Part of a small language model's weights: rotary positions.
MLP neurons of a small language model. Each row is named by its layer, matrix (gate and up: input weights) and neuron, and shows model dimensions 0-63. Each number is 128 + 32 x the weight over its row's rms, rounded and kept within 0 to 255. A neuron's up and down rows have the sign that makes its largest values positive.
After each neuron's rows, "fires on" lists the tokens most often at its 100 highest values on Wikipedia text that the model never trained on. A number after a token or word is its count.

L6.gate432 [128  84 142 136 118 121 110 119  94 181 150 131 126 143 103 113 105 158  88 193 120 114 139 132 153 122 158 146 133 106 193 118  69 118 116 180 111  98 138 128 158 128 154 179 158 190 161 155 177  90 128 183 114  94 167 154 117 185 142 139 131 188 139 107]
L6.up432 [103  86 153 132  67 172 165 164 130 166 126 102 155 114 130  74 164  98 138 155 143 156  84 112  61  67 185 134 114 100 169  97 111  77 119 139 126 143  97 196 169  95 151 112 140 147 160 110 139 123 162 162 167  88 174 114 117 122  78 163 169 146  85 119]
fires on: " Na" 27, " (" 17, "re" 8, "ce" 7, "ro" 7, "s" 7

L4.gate311 [ 84 125  76 135 176 167  68 145  90  96 138 205  83 111 131 166 102  61  79 132 116  81 117 121 173 169 137 126 137 162 124  75 131  80 182 116 141 144 152 190  90 135 161 134 145 185 161 149 143 145 130 161 115  93 104 138 185 225 120  83  55 152  93 161]
L4.up311 [104 130 162 132 173  91  98  46 135 140 103 142 145 117 123 150 104 147 101 112 179 110 106 103 174 123  55 142 153 151 187 160  80 199 113  88 122 141 139 120 130 171 157 134  65 135 142 134 132 144 145  95 146 140 127 179 155 134  94 144 183 100  40 155]
fires on: "e" 34, "ri" 13, "us" 8, "all" 6, "re" 5, "s" 5

L4.gate393 [ 90 117 108  87 131 149 102 160 117 171 137 108 167 160 138 170 133 138 144 128 131  91 135  52 107  93 129 141  74 111  85 119 106  80 131 174  98 144 101 146 161 116 202  92  72 183 142 107 131 197 157 123 147  72 138  92 143 141 128 101  84 106 166  80]
L4.up393 [110 144  90 120 152 136 156  91 132  76  82 183  66 133  81 159  65 165 112 115  88 107 121  99 127 146  93 149 123 120 102 108  72 154 118 109 142 135 129 123 107 203 122 139 140  73 158 144 155 108 170 154  99  93 151 117 117 147 130 139 152 142 187 129]
fires on: "e" 51, "wi" 8, "am" 6, "." 6, "s" 6, "se" 4

L5.gate35 [145 130 128 123 125 154 173 127 128 187 151 132 112  86 137 129 138  70 124  87 167 116 172 100 111 106 160 132  98 112 112  85 151  94 149 158 104 179 136 104 145 136 141 182 137 133 131 148 110 101 148 146  99 144 116 191 113 148 142 147 144 143 158 151]
L5.up35 [ 86 115  88 170 125  73 149  89 126 125 110  69 154 141 130 146 115  87 153 169 167 139 117 151 211 147 149 142 173 114 132 155 125 168 140 154 114 164 114 130 134 106 180 113 105 170  90 141 160 100 146 106 128 104 101 169 123 157  70 134 134 146 132 120]
fires on: "ing" 20, "ed" 15, "s" 11, " said" 8, " allow" 6, "d" 6

L5.gate425 [161 150 141 105 128 188 149 139  84 134 134 141 145  91 163 158 111 130  77 102 133 169 152 100 136 177 115  99  76  82  92 114 119  86 119 110 166 108 144  79 146 129 141 146 113 148 144 106 149 101 145 124 125 109 152 119 119 139 178 125 139 141 161  84]
L5.up425 [183 133 127 110  95 134 167 174 107  95 142 187 128 108 107  89 139 194  92 137 160 112 122 143 170 116 123 129  84 152  99 115  84 132  88  83  88  65 158  94  95  84 154 139 133 120  96  97 144 130 131  94 178 167  89 106 157 125 174 145 173 139  97 116]
fires on: "." 30, " (" 12, " and" 9, " W" 7, "s" 5, "," 5

L6.gate224 [ 92  89 117 135 130  52  95 144  71 177 145 164 140  74 132 107 136  96 118 126 134  91 183 105 145 118 126 171 145  86 133  91 174 108 151 140 110 103 162 152 151 166 120 147  88 161 142 101 142 159 145 176 100 134 113 149 165 168 131 161 131 108 156 115]
L6.up224 [166 125 133 119 107 114 117 123 117  83 113 108 209 108 112 110 180 142 168 111 124 105 123  89 146  68 154 123 130 103  97 112 132 101 110 135 123 127 109 141 137  77  99 141  68 131 104 149 168 104 147  86 117 115 164  94  88 158 153 150 209 162  60 159]
fires on: "w" 14, "re" 11, " Ro" 11, "l" 9, "le" 7, "ro" 7

L6.gate330 [174 140 110 144 145 156 158 178 121 108 138 111 144  99  91 112 113 149  93 136  71 108 129 138 130 108  92 140  88 151 129 122 123 104  98 132 154 100  90 147 183  93  49  90 123 135 150 109 108  85 127  99 124  90 141 177 193 175 146 113 164  94 195 148]
L6.up330 [138  69 133 153 126 107 141 130 106  81 153 104 119  86  98  59 190 132  62 110  90 124 118  75 106 123 154 171 152  97 139 138 179 112 166 133  82  61 132 136 132 136 108  87 153 152 122 110 115  92  72 143 147 138 161 136 117 215  85 125 123 114 122 140]
fires on: "p" 25, "op" 24, "pe" 9, "hi" 6, "et" 5, " 19" 5

L6.gate105 [140 137 116 142 150 189 177 180 145 118 125 128 115 155 101  94 136 156 122 187  89 142  91 138 131 162 177 136 128  56 144 114 129 170 160  44 131 134 122 112 123 104 168 157 124 147 154 165 140  99  55  88 164  65 119 142  98 157 105 163 139 152 157 111]
L6.up105 [133 134 121 102  99 153 140 122 165 135  97 114  47 187 131 148 132 134 182 152 168 188 117 104 152 141 135 158 123 140 142  66 171 107 129  94 174 153  61 145 180  92 104 172 131 110 112 136  72  85 144 103 119 130 159 104 134 121 138 215 131 134 160  75]
fires on: " un" 40, " Un" 28, " won" 11, "d" 7, "wa" 4, "n" 4

L3.gate31 [124 177  66  92  86  81  98 191  82 111 140 147 136 124 154 191 168 185 123 153 121 112  68 164 110 109 116 112 101  64 166 110 144  82 149 116 117 123  89 100 140 123  77  64 108 136 169 117 164 147 159 133  85  90 132 179 133 121 175 124  83 142 122 187]
L3.up31 [ 29 135 145 143 133 112 115  32 151 154 125  79 136  98 115 152 122 111  97 173 127 149 138 182 138 128  77  63 130  80 185 173 148 129 169  69 154 133 107 126 151 119 132 102 136 159 137  90  78 140 139 111 119 160 168 103 148  93 153 127 126 121  81 172]
fires on: "e" 17, "an" 13, "om" 9, "n" 7, "ic" 7, "ran" 7

L4.gate185 [154 158 170 103 128 134  93 118 126 180 120  87  86 114  97  94 166  85 162 159 154 121 120 134 128 101 108 145 122 157  56  82 140 161 120 134 139 142  94 190 117 163 196 134 112 170 121 102 146 134 130 123  88 169 122 128 167 132 165 118  86 102  78 134]
L4.up185 [197 111 172 119  65 126 105 131 153 174  66 124 178  85 130 116 113 115 193 186 135 120 132 140 153 107 162 182 156 188 121 123 118 136  80 104 126 151 169 141 135 146 150 140  78 113 147 135 110  90 110 150 132 120  92 129  90 159 118  51  96  97  88 178]
fires on: "s" 32, "ro" 10, "ity" 9

L5.gate496 [ 98 127 142  94 160 144 183 146 156 168 146  78 146  99  76 149 141  80  76  96  87 153 135 138 110 122  80 170 105 222 130  88 137  96 139  92 106 113 168 116 104 114 126 179 108  98 152 154  85 146 112 114  81  73 108 142 130 118 185  83 181  99 105 153]
L5.up496 [144 127  65  95 151 172 132 107 158 132  88 100 106 107 128 177 172  98 160 134 170 110  87  84  97  94  55 176 149 124 135  91 118 172 100  89 148 152 152  96 101 149 180 124  97 166 136  77 188  65 138  95 140 126 181 155 169 139 129 123  90 101  91 155]
fires on: "ist" 20, " part" 16, " North" 14, "one" 10, " West" 9, " South" 7

L5.gate336 [109 172 209 172 145 135 141 120  32 148 117 101 151 162 154 112 121  95 161 162  95 195 115  91 188  94 140  78  66 138 174 167 121 112 138 143 171 177 112 190 150 169 102 104 118 160 180 121 189 126 103 156 172 107 146 158 129  90 127 126 174 113  96  98]
L5.up336 [141 178 102 191  97 121 118 160 128 159 105 131 158 168 136 145 132 139 207 129 107 133 172  87  90 175 127 144  77 200 153 147 129 115 140 135 165 124 135 154 138  78  95 166  66 209 177 143 136 113 111 182 102 135 176  79 111 195 128 106  87 110 146 138]
fires on: "s" 34, "n" 28, "t" 13, "b" 6, "d" 4

L6.gate50 [ 49 128  93  93 146 159 136 163 132 153 115 107 133 136 128 113  99 149  97 169  80 129 140 139 153 112 167 173 103  97  99  99  90  95 100 109 134  89 134  91 177 102 136 158 143  66  78 134  60 126 164 160  61 109 110 157 149 107 118  74 133  88 138 150]
L6.up50 [ 89 149 154 132 148 124 152 144 125 124 144 126 138 119 137 108  94 135 111 145  54 103 140 172 199 166  95 122 163 111 208 100  99 186 122  52 154 101  98 107 171 141  99 102 150 118 124  90 151 137 158 167  57 137 139 165 170 112 128 151 101 129 147 170]
fires on: "ic" 23, "an" 10, "j" 8, "ian" 7, "ven" 7

L5.gate288 [129 126  74 108 151 121 146  76 194 169 153 174  80  88 105 156 130 161 115 126 144 100 158  97 142 208 159 138 125 152 156 102  95 142  78 104 183 140 101 132 123 106 177 146 159 157 109 113 103  82 141 160 154 124  91 146 160 151 149 154 147 154 158 123]
L5.up288 [143  86 122 132 112 164  70 109 164 146 188 144  86 159 108  99 132 138 117  62  81 136 136 152 163 206 122 161 157 140 116  78 102 146  92 137 116 132 108 130 100  87 158  92 102 211 148  96 114 113 193 114 121 146 190 147  78 118 129 147 144 123 180  97]
fires on: "al" 22, "'" 20, " $" 13, "il" 12, " national" 7

L5.gate511 [159 112  87 175 104 170 126 109 156  79 138  52 192 142 127 133  79  98 173 148 224  75 108  79 137 119 136 184  74 114 130  87 164 104  53  83 144  68 108 164 131  84  96 109 182  86  97 152 136 145 135 126 141  99 126 140 138 111 125  98 102 152  84 122]
L5.up511 [156  98 133 193 183 101  92 157 109 126 191 155 160 151 138 176 124 130 122 144 107 104  88  62 155 110 160 131 142  68  81 144 178 134 157 166 108 106 144 123 102 153 122 122 149 101 117 130  93 205  91 111 112 146 174  86 151 127 117 100 120 170 162  65]
fires on: "," 86, " and" 11

L3.gate492 [113  98 102  80 112 159 127 144  95 117 151 123 172 183 102 135 145 100 175 107 128 162 102  81  85  62 128 135 147 143 140 117 120  82  85  83 128 131 187 165 153 162 117 153 151 145 142 141 151 144 117  92 132  62  86 129 125  96 117  78 114 132 126  90]
L3.up492 [153 157 105 119 111 138 138 133 101  96 108 167 193 101  76 132 149 153 135  95 110 108 133 107 181  66  80 124 133 118 120 133 123 138  84 118 149  88 165 141  83 127 168 129 155 153 102 153 131 160 136 118 176 135 122  96 118 153 166 138 148 166 101  85]
fires on: "ate" 14, "," 12, "ist" 9, " and" 6, "ult" 6, "all" 6

L7.gate376 [ 88 131 148  72 161 122 167 167  90 139 152 111  99  92 121 143 208 126  81 183 132 156 131 141 142 151 117 163 117  77  88 147 123  81 111 163 163 137 112 166  91  76 128  99 179  95 135 175  82 220  54  96 115 115 142  99  83 148 134 145 128 155 121 126]
L7.up376 [ 98 115 135 134 131 120 166 141 146 115  84 109 166  88 137  98 189 139 111 137 117 104 154 135 147 151 118 131 142 134 118  84 127 131 130 117 203 166 149 167 109 138 124  71 139  99  49 140 131 119 130 118 122 155 148 123 102 113 161 119 116 151 164  96]
fires on: "f" 28, " G" 19, " B" 16, " W" 8, "b" 5, "th" 4

L5.gate39 [128 161 114 150 156  74 125 152  98 135 115 114 178 100  85 102 137 157 114 167 120 147 125 118 152 175 124 153 125 159 169 104 117 100  92 109 146 115 133 111 108 160 112  98 142 124  93 135 158 165 120  93 113 158 110 125 135 141 118  71 147 195  76 107]
L5.up39 [174 171 109  79 141 114  67 112 116 132 156 199 195 190 106 148 131  49 130 162 145 118 103 112 157 101 166 129 135 164 174 135 135  94 123 173 100 109 156 155 112  52 106 136  90 142 179 116 124 121 141  83 130 116  83  96 163 140 166  96  97  95 117 158]
fires on: "re" 22, "ro" 10, "c" 8, "e" 7, " and" 6, "la" 6

L7.gate504 [118 147  93 122 120 159 108 113 108 103 200 148 104 169 122 229 152 127  98 107 172 127 104  78 144 186  91 156 147 109  63 115 207 153 114  97  96 128 149 128 130  88 118  85  66 186 180 180 154 188 121 143 164 127 148 145 153 126 137  91 103 133 160  86]
L7.up504 [137 101 100 122  95 178 163 130  85  85 116 109 168 123 115 106 144 197  95 124 128 145  46  87 115 116 132 128 156 130 120 124 156 190 207 124 181 106 122  77 166  96 115 115 121  95 111 119 128 144 147 122 142 171 139 140 117 111  67 164  76 149 113 124]
fires on: "s" 45, " dis" 27, "am" 6, "op" 4

L6.gate443 [112 140 108  82 121 110 109 123 129 154  94 131 148 150 174  82 142  84 120 182 111 105 140 139 101 169 145 121 125 127 145 127 130 149 113 119  95 128 182  47 132 135 142 181 119  87  75 139 137 104  96 160 132 128 140 133 153 169 103 127 154 198 146 191]
L6.up443 [151 115 100 113 171  89 122 121 124  75 130  90 151 120  94 109 193  84 134 154 139 134 128 132 184 156 152 127 119 198 186  76 160 127 140 147 147 155 123 145 114 122 123 185 191 142 128 153 142 147  83 138 182  33 124 146 151 127 109 132 112 141 171 142]
fires on: " be" 33, "ul" 16, "vi" 10, " di" 9, "ol" 7, " she" 4

L6.gate298 [112 143  98 125 121  73 136 120 138  91  63  85 173  88 107 157 138 161 164 167 129 159 159 136 158 156  56 162 155 135 113 117 169 164  93  58  95 122 118  78 110 115 166 152  87 103 181 129 134 107 128 239 158  34 146 127 129 135 118 137 159 157 122 138]
L6.up298 [138  49 185 122 126  91 143  49 172 127 200 119 144 135 154 139 127 157 151 162 199 132 163 122 200 105 149 127 119 182 178 135 153 159 174  84 137 120 162 112  91  97  71 149 167 115 118 159 106 112 102 102 120 146 158 158 166 133 135 138 129 144 108 106]
fires on: "ol" 13, "fer" 11, "ul" 8, "i" 8, "par" 7, "el" 7

L3.gate50 [113  78 178 113 144 128 150  71 145 169 165 138 124 154  91  89 143 170 129 101 147 178 162 140 145 112 107  73  96 135 161 184 162 119 135 157 171 145  95 111 202 141 145 145 109  89 107  51 133 176  93 148 160 120 141 109 163 134 117 116 165 161  77 143]
L3.up50 [213 125 133 151 126 124 115  89 137 116 195 104 178 102 120 150 141 137 117 185 124 188 119 136 138 125 105 142 110 122 134 173 114 157  50 107 151 115 127 127 141 179 144 154 132  83 138 164 139 118 119 125 156  57  82 146 108 122 142 123 139 122  66 129]
fires on: "ion" 19, "el" 18, "y" 11, "ation" 11, "ur" 7, "ition" 6

L4.gate9 [ 91 135  73 143 142 145 109 118  75  75 126 110 157 177 113  98 102 164 109 109 105 140 122 112 113 157 115 132  92 116 146  98 109 120 139  95 155  90 114 177  75 171 110 114 128  71 115 133 132 170 163 125 113 147  51  94 140 129  70 141 154 129 141 120]
L4.up9 [ 72 132 119 124 151 190 112 116 135 132 129 178 105 139 139  95 113  77 105 111 134 111 161 181 145 171 143 122 125 139 138 160 129 136 148 150 189 100  91 137  97 107 100 176 182  75  81 134  52 159 109 126  97 131 124 129 166 109 138 102  86 155 205 115]
fires on: "in" 19, "it" 13, "id" 12, "g" 11

L3.gate28 [104 184 149  80 110 189 124 150 188 115 106  86 107 161 134  80 120 140 102 102 164 126 135  92 169 175  96 132 128 117 146 176 128  99 148  92 137 164 166 104 120 137 135 103 114 121 183 150 178 149 117  93 127 128 146 158 176 105 178 145 129 121 137 162]
L3.up28 [120 146 141 121 153 113 157  77  65 109 184 184 166 116  49  59 185 162  85 165 138 144 119 154 120 112 186 150 120  77 156 127 157 136 114 120  67 117 100 112 146 108 106 141 165 137 104  69 115  65 112 150 106 157 158  72  53 156 128 123  87 132 110 106]
fires on: "e" 14, "et" 12, "en" 11, "u" 9, "el" 8, "pe" 7

L6.gate52 [118 101 111 132  83  91 119 165  58 112 125 142 167 153  64 196 157 136 120 121 141 103 132 103  93  96  90 126 101 136 135 144  96  46 155 158 132 153 171 142 113 154 129 135 121  98 125 163 167 110 107 119 105 139  90 137 162  79 132 132 193 201  89 117]
L6.up52 [ 85  84 117 104 156 128 115 139 123 142 191 185  84 174 101 145 161 180 173 122  97 166  77 106 128 123 120 149 143 119 149  51 122 134 195 197  64 135 187 129 121  55  76 155 116 110 114 118  56 136 183 101 167 146 144 131 106 153 105 105 112 181 104 122]
fires on: "na" 11, "re" 10, "al" 9, "la" 9, "ma" 7, "ce" 6

L4.gate502 [116  93 118 168 145 131 152 114  67 145  97 120 101  96 143 158 181  77 128 148 105 126 182 106 108 145  90 160 122 126 137 140 153  99 158  82 159 197 118  72 101 167 169  80 102 109 138 126 123 143  61 162 103 139 113 126 111 118 216 118 160  77 127 193]
L4.up502 [123  96 136 111 111 149  86 169  73 183  94  88  95 181 123 146 118 154 134 170 133 149 142 133  78 106 122 142 176 126 194  84 129 146 136  68 175 197 145 113  86 129 136 133 133  64 163 142 189 140 138 123 147 154 143 110 151  95 140 116 146 140 139  89]
fires on: "s" 50, " part" 11, "ist" 6, "ctor" 5, " list" 5, " species" 5

L3.gate424 [106 115  68  80 194 135 128 158  70 121 203 198 165  88 151 118 141 149  75 177 159 110 147 118 100 137 119 135 160 133 113 150 150  86 173 129 127  85 164 102 114 129  86  83 117 173 176 100 188  98 127 143 108 140 125  81 137 120 151 187 111 144 169 166]
L3.up424 [143 104 112  96  65  76 155 163 132  92  78 115 141 158  99 104 156 113 120  96 171 153 163 170 175 116 132 123  71 113 192 143 127  79 138 181 101 142 107 121 100 140 102 163 109 114  87 159 172  65 105 126 117 119 144 126 172 197 124 133 174 144 178 110]
fires on: "le" 21, "ute" 14, "ad" 13, "." 12, "re" 10, "ide" 6

L7.gate206 [ 91 149 118 112 152 142 130 127 144 123 105 133 111 148 141 141 152 108 125 151 172 104  68 127 160 136 169 155 157 163 135  75 154  81 175  92 180  88  81 204 131  79  86 153 118 181 169 185 194 103 124 143 160 141 157 132 121 124 154 154 107 181 132 151]
L7.up206 [107 140 156 100  92 151  81 122 122 188 136 127 105 124 166  43 148 114 120 131  90 165 135 154 141 124 119 184  96 188 114 146 124 137  82  67 176 159  64 164 119 152 115 147 111 123  99 168 193 107 132 109 158 129 166 117 109 163 138 163 145 124 135 117]
fires on: "d" 24, "t" 10, "s" 9, "n" 7, " World" 6, "ard" 5

L7.gate71 [137 132 122  92 136 121 115 195  67 112 142 138 141 147 146 167 128 114 143 124 170 130 169 171 198 106 139 134 171 121  99 188  78 180 134  61 156 161  91 137 128 131 175 150 138 167 131 133 143  86 132  68 130 106  85 181  87 146 151 102  69 128 132 158]
L7.up71 [122 147 130  96 123 153 154 128 115 104 111  99 115 156 156 169 126 165 174  94 153 118 112 104 102 166 131 144 107 166 108 160 104 119 136 137 180 152 135 116 130 103 128 179 192 119  61 132 108 127 101 154 169 206  54 148  95 134 106 137 115  90 143 124]
fires on: " un" 36, " Un" 11, " /" 8, " is" 6

L7.gate59 [ 75 135 132 160 123 154 116 156 197 141 176  91 139 102 110  88 105 151  97 117  90 142 156 178 154 187 155 155  90 128 116 162 126 121 126 129  93  69 104  80 164 207 137 160  74 107 142 145 105  99 163 120 152 135  78 104 116 133 136 134 149  66 149 117]
L7.up59 [ 72 147 146 172 112 110 185  75 125 140 137  91 156 142 107 125 176 144  94 142 158  54 154 133 118 150 148 161 160  94 152 139 114 146 163 124 120 103 172 140 119  84 157 122  86 132 125 189 137 139 188 137 114 104 160 122 209 173 102 126 141 158  99 147]
fires on: "man" 19, "ian" 12, "n" 10, "ban" 6, "ven" 6

L6.gate198 [ 99 161 112  84 103 112  60 111  93 182 129 168 138 127 151 109 185 169 109  96 150 141 120 104  93 156 115 183 120  77 141 114 120 102 118 165 151 144  67 104  90 141 116 188 170 125 127 165 119 104 136 161 102 156 150 114 139 143  81  98 115  58 134 144]
L6.up198 [101 133 133  96 139 124  97  91 127 157 144 204 151  80 142 159 158 153  94 137 102 177 123 121 157 146 117 130 126  96 168 123  53 140  95 156  81 132 163  71 169 168 119 134 117  83 109 157  99 129 147 151 145 160 125 114 137 199 125 134 179 179  73 202]
fires on: "il" 21, "s" 14, "di" 10, "M" 9, " Bro" 7, "e" 6

L5.gate355 [112 126 140 133 167 117 126 129  38  53 157 122 121  90 157  38  96 210 127 117 127 154 151 194 112 143 102 115 171 140 183 166  98 137 128 108 140  91 120 192 117 135 168 110  90 120 131 110  97  88 179 117  92  99 169  78 205 190 151 115 165 138  76 123]
L5.up355 [ 92 169 134 109 145 167 108  89 158 132 144  86 139 103 146  89 112  95 119 114 122 134  89 133 125 113 102 100 114 171  91 129  92 142 139 160 184 109 115 132 166 159 193 132 109  94  94 131  65 199  97  99 237 150 168 132  81 144 153  58 121 131 134 145]
fires on: "ur" 22, "in" 14, "y" 9, "g" 8, "ach" 7, "ate" 6

L3.gate116 [123 102  83 108 152 134  72 146 135 116 188  90 121 139 109 106 176 130 107 111 141 125 194 133 186 143 180 117 102 130 140 134  82 166  20 118 127 147 116 136 153 108 153 109 135 132 153 123  79 166 141 126 141 139 154  89 166 103  59 148 176 132  97 144]
L3.up116 [144 122 131 147 131 155 114 154 182 143 128 101 140 152 150 114 186 136 157 126 175 125  98 137 119 129 161 110 114 125 143 137 107 169  68 113 158  86  80 133  82 123 120 138  92 170 126 171 136 111 159  90 136  32 123 184 107  61 176 145 199 106 195  83]
fires on: "al" 12, "an" 10, "id" 10, "ar" 9, "il" 5, "am" 5

L3.gate241 [156 174 142 178 160  86  75 150 140  67 115 122 124 157 129 103 110 104 102 180 121 109 124  99 207 105 127 152 130 131 128 117 127  77 143  94 145 170 160 116 171 138  98 146 159 125 128 137 113 130 163 114  61  71 176 118  82  86  94  95 169  71 140 176]
L3.up241 [147 151 137 143 125 137 124 209  94 159 135 154 113 118 150 230  77  79 120  89 109 109 164  70  97  87  84 131 125 141 177 148 137 135  93 183 147 162 105  58 104 121 142 122 166 141 136 169 138 132 142 159  99  75 155  97 127 202 164 127 169 132 131  96]
fires on: "nd" 20, "est" 11, "n" 11, "c" 8, "m" 7, "fer" 6

L4.gate243 [ 56 179 123  90  30 144 135 170 107 128 171 138 184 102 140 110 153 105 157 155 132 162 118 109 180 143 135 153 158 142  99 143 106 118  96 148 121 118 139 123 107 132 143 148  92 123 117 126  80 153 103 152  55 154 173 100 203 117  88 115 124 142 136 120]
L4.up243 [129 135 118  66 107 191  78  76  86 176 173 156 138 157 135  65 150  94 111 167 128 147 101 190 180 140  90 153 133 110  98 194  84 130 131 122  62 113 113 144 134 132  93 148 129 116  79  93  98 125 105  97 132 135 152 126 153 116 193  98 149 112 126 143]
fires on: "s" 25, "w" 18, "der" 14, "y" 12, "de" 9, "ru" 6

L7.gate326 [109  70 123  81  83 112  71 151 116 159 110 107 159 148 110 176 131  94 114 125 142 100 152  99 110 167 126 177  96 121 111 125 151 121 113 154 153 148 131  89 156  77 158  51  98 128  82  48 135 129 129 173 115  81  89 146 117 136 148 169 129 109 130 124]
L7.up326 [145  59 158  79 132 130 123  80 106 164  83  74 212 100 128 117 108 118 149 180 169 193 101 123 134  82 165  99 125 118 123 141 163 131 105 141 189 194 178 144 142 140 130  66 136 167 109 168 111 133 126 113 143 161 102 148 104 156 103 105 157 154 140 127]
fires on: "s" 73, "w" 7

L6.gate161 [134  87 154  73 129  94 105 152 197 112 142 100 148 116 116 106 192  87 169 127 182  87  93 110 164 120 142 144 113 109  99 145 142 162  95  90 112 137 140 105 219 186 154 152 106  82 156  93 117  96 146 152 126  64 142 110  91 115 134 176 144 136 204  92]
L6.up161 [124 148 154 131 152  83 112 113 128 123 127  83 139  99 101 141 114 146 146 154 145 135 106 189 153 146 144  73 104 147  95 184 131 194 136 149 126 229 185 164 182 139 158 153  86 125 131 126  87 113 161  82 132 124 189 153 135 108 151 137 100 130 169 163]
fires on: "s" 20, "per" 16, "par" 10, "ven" 5, "id" 4, "t" 4

L3.gate292 [164 121 206 118 152 101  63 133 126  83 120 107  78 124 116  87 166 155 120  89 132 163 180 110 141 149 119 124 111 108 146 127 151 112 118 146 104 155 132 138 119 131 137 157 126  79 155  79 115 157  61 104 175 130 127 129 134  99 122 204 141 147 103 126]
L3.up292 [177 135 134 124  97  79  99 145 101  90 116 110 185 105 176  85  98 203 160 177  75 168 133 104 173 140 173 127  94 151 143 111 156 126 157  90 103 105 199 168 113 148 155 163 110 120 126 169 159 128 152 108 133 139 134 119 117  97 115 116 179  92 145  82]
fires on: ":" 25, "al" 25, "el" 11, "et" 10, "ur" 6, "er" 5

L5.gate507 [108 146 149 116 156 157 116 165 131 115 143 156 124  91  95  94 186  78 123 176 167 109 149 154 114 127 127 173 126 104  99 111 109 118  97  79 140  82  88 114 136  82 156  99 102 149 129 136 119 130 111 101  58 106  96 126 167 137 178 181 178 145 121 179]
L5.up507 [ 82 123 103 110 111 161 118 121 170 138 123 100  89  63 133 122 194 130 105 150 105 100 150  55 165  98 144 186 125 150 168 102  99  98 140 145 101 123  74 122 160 110 212 101 101 144 102 190 137 140  95 124 108 124 112 156 106  72 144 102  74 135 147 119]
fires on: " W" 83, "W" 9

L5.gate305 [ 95 101 115 140  98  99  68 111 180 147 113  97 108 151 121  90 128 161 154 149 111 154 173 127 129 110 105 120 163 160 146 142  87 154 103 168 134 139 125 158 116 188 168 149  95 169 123 142  20 111 142 158 121 164 174 131 159 169  63 128 128 115 140  69]
L5.up305 [176  24 121 152 117 155 157 101  32 167 156 158 145 123 126 102 148  94 134 116 100 100 185 103 137  94 109 150 125 103 126 135 105 174 112 124  98  90 131 123 113 118 162  73  93 140  77 163 183 117 150  86  88 125 146  97 122 142 175 139 123 160 101 106]
fires on: "s" 21, "ed" 9, "li" 7, "ite" 7, "y" 6

L3.gate327 [117 106 156 143 197 101 111 156 108 188  96 136 202  87  47 152 135 123 151 138 118  67 176 166 139 125 102 109  87  95 114 146 139  87 156 143 153 125 143 185 107  83 154  89  98 181 127 128 151 149 146 151 156 103 129 166 187 119 118 117 149 139 121  96]
L3.up327 [144 142  83 181 127 131 110 139 174 155 131 144 102  83 151 170 157  92 199 106 118 104 111 156 203 184 162 128 120 124  87 141  86 112 131 111 162 121  98 116 148 138 104 134 126 100 150 162  52 144 139 148 144 114 137 112 165  75 118 118 158 143 149 100]
fires on: "." 98

L7.gate420 [154 110 131  98 172 191 192 118  61 153 172 124 164 152 159 157 172 109  96 136  93 109 155 151 108  72 104 138 149 104 126 157 133 146  99  45 164 129 135  88  93 144  99 121 166 146 133 134 134 136 152 104 176 129  67 111 103  93 135 175 114 164  97  80]
L7.up420 [100 116 110 156 133 148 136 104 171  52 120 145 145 141 113 146 135  62 169 153 126  90 139 118 131 101 112 172 153 114  69 120 149 157 167 135 180 144 164 190 110 175 154 190 122 141 119 100 173 123 162 139 136 119  85 125 159 108 125 145 188 177 118  72]
fires on: " to" 46, "," 11, " and" 9, " Di" 8, "ly" 6, "ally" 5

L4.gate372 [ 95  90 130 154 173 149 132 102 127 133 144 118  95 112 145 108 159  94 192  97 113 166 140 106 104 108 114 147 117 142 121 155 155 143 109 154 161 129 135 154  96  85 140 164 106 120 171 139  92 161  78 125 100  77 182 118 172 181  94  80 159 111 121 116]
L4.up372 [160 181  98 124  39 124 147 123 129 136 139  96 123 154 102 104 139 112 159 141 119 135  88 133 152 190  68  80 142  70 189 148 110 111 132 145 118 174 117 100 103 109 132 165  87 189 174 102 128  90 120 189  84 121 120 155 103 155 102 151  52  62 102  37]
fires on: "s" 63, "b" 9, "lo" 7, "-" 6

L5.gate150 [ 53 165 102 244 139 175 107 150 114 141 150 137 144 129 165 106 120 137 109 131 120 135 164 101  77 143 106  84  59 117 107 111  75  80 131  91 160 196 147  83  67 168  87 101 168 136 146 155 110 106 122 159 130 119 105 110 115 107 156  55 116 111 148  96]
L5.up150 [132  92 168  96 102 101  49 169  78 133  89 159 168 112 107 174  88 108 113  60 166  95 118 128 109 132 179 104 129 168 144 172  99 120 126 139  90 179 132 116  86 176 162 112  99 149 129 118 116 118 170 169 121  95  61  96  99 128 145 171 135 116 136 166]
fires on: "m" 20, "y" 17, "th" 8, "x" 8, "n" 6

L7.gate499 [155 152 138 127 173  99 129 153 188 105 138  92 127 194 110 151 103 117  97  52 114 150  93 165 155 111 147 138 115  98 115 147 103 119 111  99 169 189 149 147 225  91 163 167 129 139 127 115 111 141 126 194  68  88 140 157  91 185 117 125 152 119 160 158]
L7.up499 [ 97 129 150 108 130 101 114  66 139 112  99 101 149 176 122 127 176 108 176 115 119 131 137 153 174 146  71 146 163  96 151  99 134 166 125  68 138 110 143  72 154 143 121 119 109 160  96 125 179 135 122  93 121 126  70 135 109 162 138  63 126 148  82 148]
fires on: "ed" 23, "d" 14, " won" 12, " had" 5